config.toml
n_layer = 15
d_model = 320
n_head = 5
n_kv_head = 5
head_dim = 64
d_mlp = 1280
vocab_size = 8192
activation = "gelu"
norm = "layernorm"
norm_place = "pre"
norm_eps = 1e-05
positions = "alibi"
qk_norm = false
attn_scale = 0.125
bias = "qkv"
tie_embeddings = true
parallel_block = false
init = "normal"
init_std_qkv = 0.0332
init_std_o = 0.0413
init_std_up = 0.0476
init_std_down = 0.0476
optimizer = "muon_variant"
lr = 0.0108
lr_mult_qkv = 0.4
beta1 = 0.95
lr_head = 0.00489
warmup_steps = 200
schedule = "wsd"
decay_fraction = 1.0
decay_shape = "linear"
final_lr_fraction = 0.0
batch_tokens = 65536
seq_len = 1024
doc_mask = true
train_tokens = 428900000
steps = 6545
dataset = "wikipedia_en"
MLP neurons of a small language model. Each row is named by its layer, matrix (up: input weights; down: output weights) and neuron, and shows model dimensions 192-287. Each number is 128 + 24 x the weight over its row's rms, rounded and kept within 0 to 255. Numbers have three digits each.
After each neuron's rows, "fires before" lists the tokens most often just after its 100 highest values on Wikipedia text that the model never trained on.

L10.up1098:132143098116137170156131166107107132161165148100101170123115156157117098117085156098156124156142134130114164083146142109142165128142115103162123087126101154087112165123159184114107085156169107116123135153138126148092111128151153177168159118143098111156090137126117082099150120134127157099
L10.down1098:120149094139092136098137141098118118175146151143116121136177138107115079128132117131153117150123139120092122129151139097137165112150116114133110084138121121088115112128117145126147123085151099142122116145149138074142103100099133135153129128160146121121152135129082123102117165072161162107
fires before: " that", " the", " to", "s", " it"

L11.up553:177127145118167163130123153145123129126169173144131095090182119112109150133119125176134114116096126116153149111122100152124131126119154139131117151163135126144158114097144114112126125147182124134124114129134150131139091102116120134149116149070138111103088086115113127115173163156140138151
L11.down553:145117138111110121123111124148128143149119127135146148127212145141147143149136092130134129125095129113101139143120163141138103166143156148114150156123123125132139154165102146146127120158130146145083155116141156114095133125087130104079128149142129107155138131129156148079121137127142143136
fires before: "\n", "9"

L2.up1088:146151121089148120116130124145108145132181114087141095131126144082173163089152095155143164116120080156117114146087124121122109167133135150132078151149150130084103093181158131136131148088149131162130124127156126133117124125103123118148142160127069098122110128155097134126148147138132103158
L2.down1088:100139119117106135110084173108105139099086097147078137103151142140147128172117097152093119105107108139114152113152130143156160127148135112139153157116109110168146136137123100105126115126125120139116170100120139078132139160188138168147118121137123126155146109171120104106115110082126122117
fires before: "\n", "-", "3"

L9.up400:118112108097150099121123127122146126144137078118111106137107133126114109156158104149150131134116140110108151162179123142119137129125133128087093126122110139145139144076108143178105132148155196101117149080112162165150119128153134154130117132141145116133082111126112125147140121133162144116
L9.down400:154132151164143150134159132104132166114160102172142171101144103171056128097103151130124150131149117149083149092175132173115097106151134092139152148093140138104136105122187124081110133083084139114096134176096142130141122147110116140137138135150153107111113115122118164111126136138113118094
fires before: "\n"

L7.up1129:141098100124134128107111119141138107084165118144102146133133192142157157144122130108137131102113111035153118093145080108126134146148150085118128093111169158155154136090100133136173158111153136143164103144153104103126133149122160119113139105140115126160149161135154142114152123177146149135
L7.down1129:098125093109132141165114103099124140154142111125132158146120147110111107169108125096100112083137121147080136157165093151136137140182158136130134144146103094153093141160128130148176140083142116146133147057080120093131172147115129101174126135156129149151162110107111119168087129136101131104
fires before: "s", ",", ".", " of", " and", "\""

L6.up1211:109137098156112113109129124128156145161136156116154164086103165090109133133144110128148155086117130122101131112114099096111158112091126119120118109121144098163110134151127111101150173120171154126129073146089154139128140116125088124137159102108111101133121088126154107095148150109111123100
L6.down1211:142120174111166143155137156150136093094120134143109150077126106105119153116121144125139105068127128096121147082149116102155129177123131144115097134141118153113132130139134154101125154136146142137126143144104127123114136134153117143136134137141153157142148130134100092099152172130145095123
fires before: "1", " the", " a", "0", ":", "6"

L10.up1055:146085126150120055163117174203144122160158113090084101099152160145121114145138092112141157146139147162105140152123117160134127101131110140134150142186118126081152137072130106106109124155146119107107104091151128117137123125174104097114164133154064101110135130165108130117158124137117124130
L10.down1055:130139148133118073101158164108106134142156115127144114119120167144068111109132143138153143126140103110145114111125118135138113102141139138104172142135132121107149124113190104120129095108103096098107154136140135134159155125141134132120166138160100136119146136111118135108164163145124093181
fires before: "\n", "ak"

L10.up439:147116113113154138168111112132117130150129084159147126107148158140107151166118167123135142166088155130150107141103117130104111101107097132118106107119126123127115125102105119042169121132134135143148103174114117144152142118141123101114144192132141124092126089169114144149102160113147097172
L10.down439:113130136110131085129113125124161136138127187109107102144162133116153134117108125168088150082140116147099141090132090114112079125125162113111171104138147133144149122134124123144117164078141142152179108114138119112124125102142094115145167153154143084145151111146137109122119108146109097202
fires before: "0"

L6.up1023:109098160094123119122137122139165128144129117096124131139104155105134142096102136142141140110176150107154098102105105116112120150114117085116076151134134165147206170125150132154122125124170138143131106111143142103093138115152150112136138137127123131144118134125148111168136127125104087137
L6.down1023:137143126131154123105098130146133133135108128103160116142152145137120119181131117072156138089135114132106136149118141113125110146104141066080070129063122133162111111124151165139140099138112157131114136136109127120080114181135181117127154154101132118131120131094096104160179091109201098088
fires before: "0", " ", "1", "9"

L6.up503:103109147105126108125162109096140105141106116106131113130124095089101174159148116129164164114153158075106107107087123161112157144083167080146122155146113159150103133139132150126123095135162175102097151112139158099118123139142158101152158122128066112116142115166127142088151113178141099094
L6.down503:114160111096154089109118180126140122110132145175116109160109159140124142131124109184068176109124143133127110150118134173118090109051135054134177144098151138115112111141136110114146105134155143115123148087129096109113107133091119118140113105152130145119117108145111143088149114118097145120
fires before: " |", "1", "2", "3", "0", "5"

L10.up1259:100108146134154138091132123105105130117150106172086155138093159140155108159130146122114143100150112147146121102149115130115107125090107114125129087132158159161158096127111151178131110132088124143112104172123106144091132102152136131137091125140107158110149123132085114126097131102118107151
L10.down1259:161114123182092160141128126143128134091139093098134160141161090146116135100134091163147111115121099147107128098118128139157132127105144095125102124139112136133122085163139118146136104084128094138134167135159133138153117134131154099124138122121066134179146127114206106136148121106088114112
fires before: "1", "2", "5", "3", "9", "4"

L9.up892:127143126103162104109115166162143132105088138103112076115161178092149109132127135147166162134141092138105154117140132133154117111151106156118146117157162123122168118155130162135148159139079140090148082128173178119140110094151123080148127109121137116127140147157165102147118172137122125122
L9.down892:112137127126124138134107130147116111171147150133135097123130157158140139149144145147106139133097116107101155114152160123183167117150126141123134163114139109163122133124171110117130126132160087108115164130170146142109098129125156125072172157123112146159149142129089093144140113078076131160
fires before: "\n", " of"

L10.up176:126111147121154156143125119135130105192120108108173132114190126111118099111077108134140130102139117145122107103123103100113108138101059127111075144171129136167145156158133112103114093149157139135145093173188105149149142131131150116161126154118136154142120154127109145170130139113123143112
L10.down176:126069157178140106154104134106124121188102120115173117165103124082157092124171168151141130103114102166105121106112136115134172138129138148136158124180105128119125135110131156107116098119088153098115116163118130098126124125104116150137148155088123152112114114148146134122116118122127121129
fires before: "1", "9", " "

L9.up375:124115125131108174138153178184103111114113142137130078091153118164094160116126124083179139106129099101169112111127119108139157086142106093159163183128104114154149160135134128104134121141123111127139137094137107114110133121117130112196114136115129134128118148147097104144123158161144074110
L9.down375:136126153126119127125153108098137163116152082150141092084136118120179161149116133135155115133153094137122130149158126137163103111180123134115167142138145163176133151121152115123119110094152084073145084109136111103144164128127113104095155132098126117130109126127129112128143150114113109118
fires before: "\n", "9", "1", "l"

L7.up747:154100134154157150113139146125131142116129123096117102185163087120132116143125080104089154124120134116136124112143152122124108129087120050063133115126111134131101131120118119081147123136110103150086135152177100120142129137129105174149126181136127111085126122118127108144177112079099098172
L7.down747:144162110120124160153134132093085151129103131156143116137134094167120180171149158156131092137139098135166097127142127073149089119092107146110126138120169161184093128127110137119093113163113069135144132111152172158152093090149131090134121143116132141146097133177141122148108110148174118147
fires before: " ", "gr", "---|---|---|---|"

L9.up526:124127142106142110090134126122124144101147133136080131094114140104160087104127127081113105099116114078151131080117154099148127107098153152127140102137164123121134134117115115140151110134103141117153088143093113142160137137130119130166097153116180135148117146144121145126116157107081119124
L9.down526:104102100127157118142145136114136143131159174153191164136152141147146140136133139131167153096075132080094148065096102133157100114123159107117109135125137163131125139113101117101098145113138087133130121153159145147146168119098119097180081159130140109114122106095147167130165080148172091151
fires before: "8", "7", "9", "2"

L11.up613:128125130116109118085156090096109131147141110130125148188108154111128091133110124083142140136086127116175148106143093145160114129136142145187124107127126109136117146113165098127120108154128127127130108118146140101117154107161111142068166126118139151121140135111136121154110126136103096100
L11.down613:176115131147119136138150112141129147171088101138136097143184155129100150124111096127123106152109093113072096130146146101122136081118136133085139121140115157119122125106078132145122106126138107095159154149148111117099153146141151120171150130145150158137138144166104099118076147133160125126
fires before: "s", "ing", "ed", "d", " the"

L2.up644:143128117102126136169125180135127152131124071139157113119139165104137139136139111106118149099170150117117183145142093132101109143130112134092143119157148124129128137100151084142157151143116101111106093107104164114096132146093131096075088114120148120156192156137125146140134092132124149110
L2.down644:094110108149109146121153133183155128136129118118092138145138115112114081109118118102136148153148081097109144113162078158145173162117124140154130137124116139153127092133179100146135095144142099122124164176120149118147153188098118147098145133164160138137092120101153132103117084170112124114
fires before: "1", " ", "4", " (", "3", "\n"

L7.up624:109118141155140128111086138121138114170137095129108128116169134133107136121131127117125132177192158142170174136143103120119154118153139145134148148137134174076166131164120140153136152108097117112146116103139153128083099122133154143122123134158112114108103128107117114107147121098100116137
L7.down624:113113136089145177143118106153114146149129087099156109118097137168074099125129161093148137154131121126130133117144143067121098133104084156122111125133121125168151146149072110144100162115076106122171089157117140096137154122127138121125094142095176139149142111106091143141141140132146140144
fires before: ".", "\n"

L6.up603:122104129120114134096110172129152144140088150123160109149129124147147117114121135128139139141110118180128143135149144138163116122128133097120110173099122102115126127056098153145076121143121121101140107177145142132131131105117117096093141107138137115130157135107105126127124124098143129091
L6.down603:143133119145121113115103161104137137123142115163098090150104166118142122101144108127091156120092145142179119112178151121110167138077111102166118098087127108103104116151137138128163126126160084075099159141149125147099101139132105133144151105150110137125149098100073136111108177134143101117
fires before: " |", "|", " ", " •", "|---|", "-"

L7.up409:122154134147127153083123144116088109079123109164109120122120183120113114118144111148080141133152141137141133166117086129124102087093121123115108101135137144097135144134129121117140147139142141124123128123152140132157101107085098141137127095161140128089070142141165130105128128163118133140
L7.down409:087085071094138104148179109159113130131128120099089141094162129133180120135110139136143163113100106149106124127155144154126113134090139119147149125147069112147153136137091156114154118100157179101114124103120115134160096126138104096072132169107125078141119122116104142117111128144116167129
fires before: "\n"

L10.up1040:136121131138170085132110073082125122152143161102141156157146140140145151168147134165106121132118133146132118117110121101112110118099116168150077115127090154149143129184145135129137121142127145103152099143154135098128153102118110134199103141143139114123097127133128142140131120112118141158
L10.down1040:135178144110117153084137135132107127137129094144126137129140129105085140123088106147101119142122131137123109100122098118136107157104130087123128135095204095129120124099158115101119120129100098135123137132141166142150099156106115138077157108078124133146145152144129096120142136179146128128
fires before: "0"

L2.up1187:136112120104117150161143159167108102153167125131129106142124165163088128126128147153111106098136159137104127119122097090116100056103131090095093080132113126119155123126114117115131132165119136109113176159158139119125126118110150099090102128184143129116135164163121133113149140142137130161
L2.down1187:143102155139073146110120139107111112107112133157144127124152104152125119068104108161140130096134136135120132128082178135124100114113081079113153139118168124132162125116102141125105142139166140102161184106126162154148143140180127097140109159101125118143097133094137134129095097172154087170
fires before: "0", "7", "8", "5", "6"

L2.up1191:088132147153117099140121056146113102141161149110157171170103135125127151114089125123137097113100141076179104119149120107128144139142142115140150153136153108092176123129049114154131150152104138109155155137123164086104103100135093120131138133104138126126157142099133076128106116134103157116
L2.down1191:105111120141127140127128155104096118107118152126142191119131097156127132130141084139172168143131129130124125117127097119166131105143142142082161111122118136135101137117099138121141127130162153120099123157140117127122108098120124093086126125152190110148105177112104108109158090104129142120
fires before: " |", ".", "–", ",", "-"

L10.up124:116159158152096097094124151093160112126140113139123074153136120152138112105144165118123162137118120107169142171132137118139131115112109077120154118092159110132131122130104144191134084120142118132134135097137176112163110141137102119134129160138110126103152185129137094123145161116176166150
L10.down124:144107129132131156115090140147156090134126152136089144143144124171093117092154101126134106089118092172160123144101103132166123140135126104120140121176113089182155093158112160139137121107161144124115117136118159178121122171130157103114107115138137173116138109121130142077107090134152151102
fires before: "\n", " and", " was", " is"

L6.up1071:101133118163100121107128131116092120083124156109135165157157104118107127108104132115150133105124119113141114103103131121090126141080136085134118105156118109131076132145126144090089092112130123154136103167144140182125132129145150136093120140139130079090150127158161144098135100124106110163
L6.down1071:115121116059129162135148108158120109103120115100115135113128163125118098114114124116119106098173145158128120114138124148126175142111120128125118070165077128145094120118128147077109139102121128141155119135136106176150153116125122128112096128154106112152080180141146105150121109136125132112
fires before: "7", "6", "4", "8", "9", "0"

L2.up996:133097094090160147186108143141118172168146161150147121116143114141107109170115105119126156144139177147139126146111167095153133095074143119113133135137158130148102182131122127123157082142140161112126143131144158132110109103124138100123091078144139138110136098152111127143162124107108145122
L2.down996:115136176109144159149153153150108158136100094154117148138157128132125138101115103102127145132106097152121102084127155123093108113120132116157137129121142152105126078121123120151133120132151128143087086161135173098114097128108104134162126151117130133136107095142162151122086155116086073133
fires before: "0", "5", "3"

L9.up253:155111128164121106099126112081147122123132163119128119104107112093140182118162130116101158096096152072131134142128117139144145143109143103122095150109087101123119139127130154107146129126092103150144098140132139161115160165177131092143147159162107083077088101106152148127101144139143173135
L9.down253:168130148140128140199091127137161088116110058114117146114087126092160089108116154135100147094137128119138078125129160122106108149134134192118164138123167120144112113145156132167141109131151151134113143131090121162128146102121127116104133113096130170129159123162152181137116148125119100158
fires before: "ed", "ing", "ment", "ated"

L7.up819:122140132156107121114129108118107165153166103150094108112155103110084147140086154123148133115129138099129137114142112113087101140056152114138133146184142126159136105145163164109128131104142164115153132055100111130157128092146113118091147086093130141116118149133124147143059109149146143132
L7.down819:101141104125165149131128133095200087157142086144145126126074113115168133137093103176133170121094164130151142102119108136150130144144115151147143105137152152109093114157112119128112154158112139115114148107119187104133129124086127126126186153162137116127136120131107151109114134118105138082
fires before: "0", "9", "–", "1"

L10.up970:085117141153134067122171105156091114110111109104149098164129119117153124135105154170131109124122123109177150095160130141124124140099142161129125101114123105165129097114174104107138114130159131122170105118114121122170139162141140058148131101131135117141145147076148136160110088114135126128
L10.down970:150143145115102138120154175128142126151171113162126131118088140130121128168150154130108132144122110156121099108143128149154103155157097127101143101138088135071115117142107118111063130096123129101102130122150109164062147135109136173111116159131097093106127138144150177114178138139178115113
fires before: "1", "3", "7", "2", "6", "8"

L7.up671:094109128132135142113166129116106116099106130132131114111099131146079146120150158123110126152128104123188166115110155105119159124155176155133095104089106108126110150140180137101165175074129148112172145123136119107109113111144125119065134122090083123138142158134125095105111113107146127154
L7.down671:156122141131122125161123120118110155164154085119127145127119115157163119102137152147169125127123140092078120103115112148111131129100122146119121130153110126130154129152126098136091114151150150150107127113106095127112127141108096148140102146144135162145174123113133143158148114122116132107
fires before: "2", "1", "4", "3", " of"

L11.up554:144133089104123148131114126119100137157129180117113105120133133159125167122121124112147168097108166093075118175124146144121114098104099120152115120133136094168120135123125121136145111155129103115139082172153092136125145101089135134128172157147170090144127128146114087136090142132134139112
L11.down554:144128128157119151124100113103083131170139159108097122097134138152136144142158142112133146105126125152106134158149134144112136120118103127146157139149159134199129155092119112123141090126129103121189122159088133106139132104097147125126138147150102143102115101154095154142134179123120120124
fires before: "8"

L11.up899:107144130154123078177139164187091154144114106095122142131112123123167151150094131145102113147144099096126107133100156124157148138101111096148102087122107152155137195111154089119186119151155144104114108106121135101166113124096140104094089139112096120134181168088064133133144111134147150124
L11.down899:131140160112139111146129119161104126172124157137126133131150142123106177147154146102109163122117150115128096075130165138145101178149109092124125112139133101128119137147143121102107149136150134113129097181151107066098141100157088090126118128129141122101144092133114155114128107156123155119
fires before: ":", "@", "3"

L11.up239:106094110107161166119153112150115082147131073136147122115130148162130135119128144136128153125084093128159181121188140175102136091118107105126142147064144118144138169155132134114101111159172108131124143164126118121102121075111102166147142147161126127144083123135130093169128116141127088111
L11.down239:126124111116104109157121103111132111135119109158138164112137140165163115112118095155103133141125150163124142112127171129181075100111103104145102105077127158124139118115135122154163138136115129083128129123167158097128140085121141110090143110125140123117124116155134141136132149128102134082
fires before: "1", "3", "0", "5", "2", "4"

L2.up179:122102134122118132124147118149175119130109125138118149119129135140116135133131109156149126140113179115123159114104130126101116194158150144147114147128103105156133155115186151108152158128162145090141154103123149109162112139116118128171119119144130145154155115140101183127086091135130115133
L2.down179:144151140111150121148143139102143116129130120171127168129169119110131136137103164119194171113106156107146123118106153105102122156130118110098105126125121142132132184170151111088112153113119182099134113153146125090110125101139078175134121155116129121152140142162105147088098156101127133116
fires before: "|", "\n", " ", "|---|---|"

L10.up153:127161119112145096114134135140172165107135095134096166145136158133108161065120180124147120131112161067159105094096109085118143113142133148111154093136122122174135141156132114141125150142132135159155139140132124126104126142090150136146122108122133075126114136134116134117081106144105112108
L10.down153:150116104182161121129109132121087119105120167117129113141161101155126125118106136103103127131063114129186137120162102110119133158143156142122148120106112117137095090146111148150123130082138130147148161140113132164099112107165191123103142143155127137161135156112144105116125113109098151134
fires before: "–", " round", " |", "final"

L10.up642:138132143107137125112163157133106149111163147127142139123125118135127172138118136110098135136117133132168130065123118140089129146162101160151137113153157165097158145148092080112134115122097134146116142130131129132105096124145129119139102117144102141138158180174158150106120107134117130120
L10.down642:148175149108143135153121134115137153111144157170153167153122146140098134098139105108106110132086084132165142121156121147109093129131083141167130136128166152166097132130130147129139122144107095115133135150092115130122105134106112089080111115131089116118124141141150119130130151121185125166
fires before: "4", "5", "3", "6", "7", "8"

L2.up2:092151108115119096152085149131132128134119137119165126147165137116133128136114176130130133098137120168160119125128122078134082131165171136165075128125105171139120128162142196106135161102147123166107102166163117136117130135137156137110115142141180134157120159102133109145070130100128127126
L2.down2:165185121156170128174104110162117172108123135137116107158130137132172117146116110138132126141115119109149122093144133127129113146127112114138153129107100110162137094102145113146082114146151158115091121161113093142126172103113117149086110152098101119100100116137145126118146126113129108128
fires before: " ", "0", "2", "1"

L10.up263:138105136095147097178122122142139182086112064153136086133155086136111136144141126082119138092112191112157117137107154138137129112128101121091102125123155117101169150140130119150096123132134152095121162145100097136098121144101136114124120115125110094134131150136150140149112142131129144200
L10.down263:145112159106124167151107163151132167075130084144095082103095093127130134130100111129118135130134138129152128131122128141126164123169160091095148140149112119099125144144187141144120145105169124117130155133129102087132142164154194105125095134132102140157127139104176133131118110137117127200
fires before: "1"

L10.up301:162126146156092095101150161103134096155119157136137136095119133130173155140114140150111138144127102144081119085092117124157129107083125135161120104130159132150144109133170145154138069101106143123127108108161123125106164144142111098146191115120127113160146129109138124138103118096151068160
L10.down301:167129172110144127162150125145093160119154151117104145141084117099138072118144127117140121113176152144189137161122159130150117117142144118125132149110109123120145136112109146085096121119130069130103141114106121089134086098118148144114155103144105136159151122099110116165130099176097165116
fires before: "2", "1", "4", "3", " ", "5"

L11.up1144:148122123146100139146154134148127124134167119111158112122143088133160113123147132128117172090167153126113122129125137133107132110135118117131169116171117100148115167122106140152140139081148154099096128140164146159088157107091125110116117077155138124157126147100129093138111121101127132142
L11.down1144:136136173137103158145124133147149144151150131124131100147096140128127117094128132084106081100138147126114119136144166111156132104144132130103141163118131115139148136134190105110122107127150109102128181116138132045165163111112114116112150173152113120167117166146169138166106152134133124133
fires before: "1"

L2.up1091:101125128102134099134130156091156123102124131115139109146142155104137169129094095117101155143137114128108122121129149098122088079121096122142140118198126129112124129098112115116113126139165128122141158140152148122123117111123134155148136109173163141103117133174131105142106122110154129108
L2.down1091:182141133145117117169154101117151152160111152135115134089129153187104129110090127131141118144162133153112134112173137113120163122138142103158144136139095103089120169164143119143138145115111154134165138122130138088134119123101136127144135157114090145110156141090126170090102130125120138135
fires before: "\n", "-"

L9.up861:166087171173133107123132180106162095144149099110145113126113138104135151080108113124139134118126179139151122097111124160193120145143103125145070115100114129139104185087172102132187098181090137143156151161121120129111174115149166151132132100140090136152066165134114143126157168124138112121
L9.down861:131155125147129151171128151159155134075126110118110119128109083094115141137089106105154116098182094160167120089179076148128125148121131114136142131147134102105119163107117111099156166114076136153111144154109123121106145162135158131121131155119125150146116097107183099103108128109110122131
fires before: "ing", "ed", "ive", "s"

L6.up834:116135154166113130125166179113112124159079102143114142142138143116097137090110155139103109160096069068103136131101139142122130107124115114156181134096110161146146137099139116128121151114120117097147122121159174073142146158150159131129148104133104136121138133105121145131110161115162100067
L6.down834:138155126104141120160133176134115149127151103120102123147122109121152108124113104124143123138148101103114115111116156104122167085126122099152154155075080120113153106141133154127099094136146137106173157143107122099145133097121118204111125121123136140131127124093074167126111136152123139123
fires before: "\n"

L11.up199:133125078147122155162126102139125147155131129140175106076120112144120159116100152162125104086103174100126131130153115120120145102130142152120113162141144122133159146139149109098132095135140121131159119118142126127107135140077184094148152128095107146126102176122128102154141126088114141124
L11.down199:146140100155115094118106142117094141115105176110163135144105135137140118134100128124126115071095109114113156124127118127152154125153138144121116171151133134135123122106161136096130092102138136114135114134108166083150145103084167121129169160087126114126153133146092107157131139121140137113
fires before: "9", "8"

L2.up834:126116185094138120124121147140149153146071128112130160128129097145129134122172118125133187163129128141113128124131116143142144106095142121099156105081126132154122125151091131109115130174156153115144111070116168129161114108135144171119156078162131134121145123142147122134161137119152094163
L2.down834:131129143104135131138148136136181148157087123148139117089074133126150104156177103099147144151136159095130169165129125117149113133121113108126168103134151138140067139187089111099096128154113125094145124121135095109182119091134152149152101091148141116156132138110110135125168134088130131150
fires before: " ", " HUN", " by"

L2.up150:157100134122094132141123118124111146134173096151121124116158161160145136115157123137125128136155118117128135138116189167092123130131161114160154143133144103097112166149143106131156124111119138088098129095168136128117094164124127150155117087134130120167134152125095141072132149099114113115
L2.down150:157114143121127132109108128144128176123112112152146161130146144166117147161131107184179139105161147155166104150159136109137128153114151130106163088135116140096116122097156142119121154112136104081140115138152160148144075152110116151134131126159117127137149130157123154094160128094114116116
fires before: "|", "\n", "|---|---|", "-", " |"

L10.up1239:124140122144134120099144104142108157143132124173161107129116150116141113117127132160168142135139141115111117092143116107108185098112122070166138143116165138155145101126067168165114122152088121105110151138130126144133111146091138154146116142112119112134188131195131144124136140119162144130
L10.down1239:163157156120122143137174149086129146090105147144099134145110140107128118162110071131145119155104156129079148166146156152137147147128127116096101085117113122112148104133109104090118131129159148157111113130105127136122138120140185141093138098120103125150181085115095134147136170136097145129
fires before: "1", "2", "3", "8", "4"

L10.up514:107097112103146100155086114126128140135123103137127097130155131114133169130114114132100119128126140136122094112132160115096140121116188149129126114105137101133130140113126146126123111135119134123090157116148160142115101130128143153146129114165127102154163167129127167107141126090151110102
L10.down514:137113105088150142125123115106119136140105117111137120165115121099139142139161102129140103144104144100144144142086160143095140174156127113125133129139089107107106146118109123124153116163141124129147135168095123100098147165145127096145108147082064111122123107144111143115111146124066152147
fires before: "|", "\n"

L10.up798:148130168063171068135112146126136132156114092155135143112124116080131136152101108150093122118123134105139133112116122144125110122164122103160052118107128155122154122114130121128123090124112113158185107133148141146159151082142124122128121119127137100169092134144161154142150119139115147111
L10.down798:116172127213175136134142165093140132148137112100118127120111098117134140116118156067118144079097113135100125128114137102114120151149098128131114144153164100166122117136128182141159122093131130146113135123148121141095114119101127108088115128160107133152125168131096133116100156131100121126
fires before: "ing", "ed", "es", " the", "al", "ions"

L6.up573:162143114134118188149137113123139125121112136112101111143184103164153146081148105132131134131088109165172125097112094118117164138093122126080147153143122138090117127109135142145127147123155148099147126120120145104135121122139119086110142097148085159134072143188138166085112102121125081124
L6.down573:204130111134092123175153118144153138102145122099118155133104119085131150121154118118141125161150143099127088129125126121115143109150136135158084109143158132106149107122096110139152063109163127173120084145116152107144134151147104174111157043117110144097135120137104136136134145150130114116
fires before: "\n", ".", "}", "ee", ")", "pin"

L10.up56:153105141124163140125140161161131124081144142141126138162137102105113147117133132124107119113140147104107115094102112120079120146120125129132162113132142061128122114114086133182159171155142134125163135126165116129144102135145142117127118106106114130124106160122110121157111146126162128146
L10.down56:155079143131175135121104134104138139126112099114158109149151091138161138105098135120156159136139147168163095096117106124136068088146162113153119120127141139111163117156127102155123108141146143067102124121150147069122133163113123132136092129102112157114136135124096109155137119061105095167
fires before: "1"

L11.up778:115132145140125164106157160117108133149159162140083144154110079105108159132136163174181152140123151109133132112150139066133121153138136079103168084080158186097102127124111147110110135134085111103115100154116159122105134095110154159131157130116122171131111116112117187138110114105118127162
L11.down778:131159135110135128120125145155116122101134149160162138121074189112132110168123120109140076092091166167164104128167140103098100128133143147137150082163128075134140088167115136113135153149122146135156138072110163141113164128129124073094110169173151156125141150121153101148142102116148134105
fires before: "s", " of", "5", "6"

L9.up1225:157170140146144141085115179150114099132132102111112163109130120150080119106118124178124118153083126121189091124099120102143106157119154096131140095137117163075144115114126193141133131124107197109131134145135105089132111117144161153161131129184115133105090098142140120074125123122117112150
L9.down1225:119138087130161106153139151094090125154134147130113108096144144107108139123131123104115120098119120132114154111097144122100118145131109117188138145120142100092143133149090126126122144129161124160142106116087122153151115145116097127115082119091135104159119114113085140083155157105185136155
fires before: "\n"

L2.up756:183152122109117151129153107103154132130152126165093145133158128148152067098108063139123132096101139117137098121086155115114095119122146123157103141158110096142173143130139143115113089134101117135121160119072146116162105119157092139117170165131173117117085140129104143146123135116116133155
L2.down756:172152151114160126138103101104128142117140158121126118110158100092150102098138133135173122159117119115156099134163120133135082095084155157100108134104140143127109144158122142117111154100164121124112158160070117161152137129139155143115133123135118106146169162115131102108106197164143135153
fires before: "|", " the", "|---|---|", " "

L9.up822:157147151113179162128103108096158128100157154111160104174143106109149125142166122128190164107116118150131124123087112163156102113128118133086093077139159109163129147111153127095147125166143124136165114143126151114121123155143124136163152167144143087101102146134118106145129150122134124120
L9.down822:109120108138127119141150138091122122121100123111121173119130140154167149106103072109103128128162155129115138130109193089178145134109111130157125126098135130144119140131123109121154171164089119113138145171129110169136103141180141138109144110102133164125123087071135145102090132092130109125
fires before: "0", " "

L7.up347:144137127112124132115132149139106123103111165119126134145090124162127160133116124105141130092140138127101140070129188103147106156092127109134106103117152151131110153128088123143120137081158127129125139125126119133124088090133161134138124085129123124130101135157101176111168109143107169156
L7.down347:157071112107107111097123149103120135112135127124128116129111139157119108129113124126129133151156136116099159117164153136128119087133115057137134146081089105107118130121095154183133125115177140134140123125149100157157120082154133107102131099139132143157107153145141113101104115079054093150
fires before: "2", "3", "1", "4"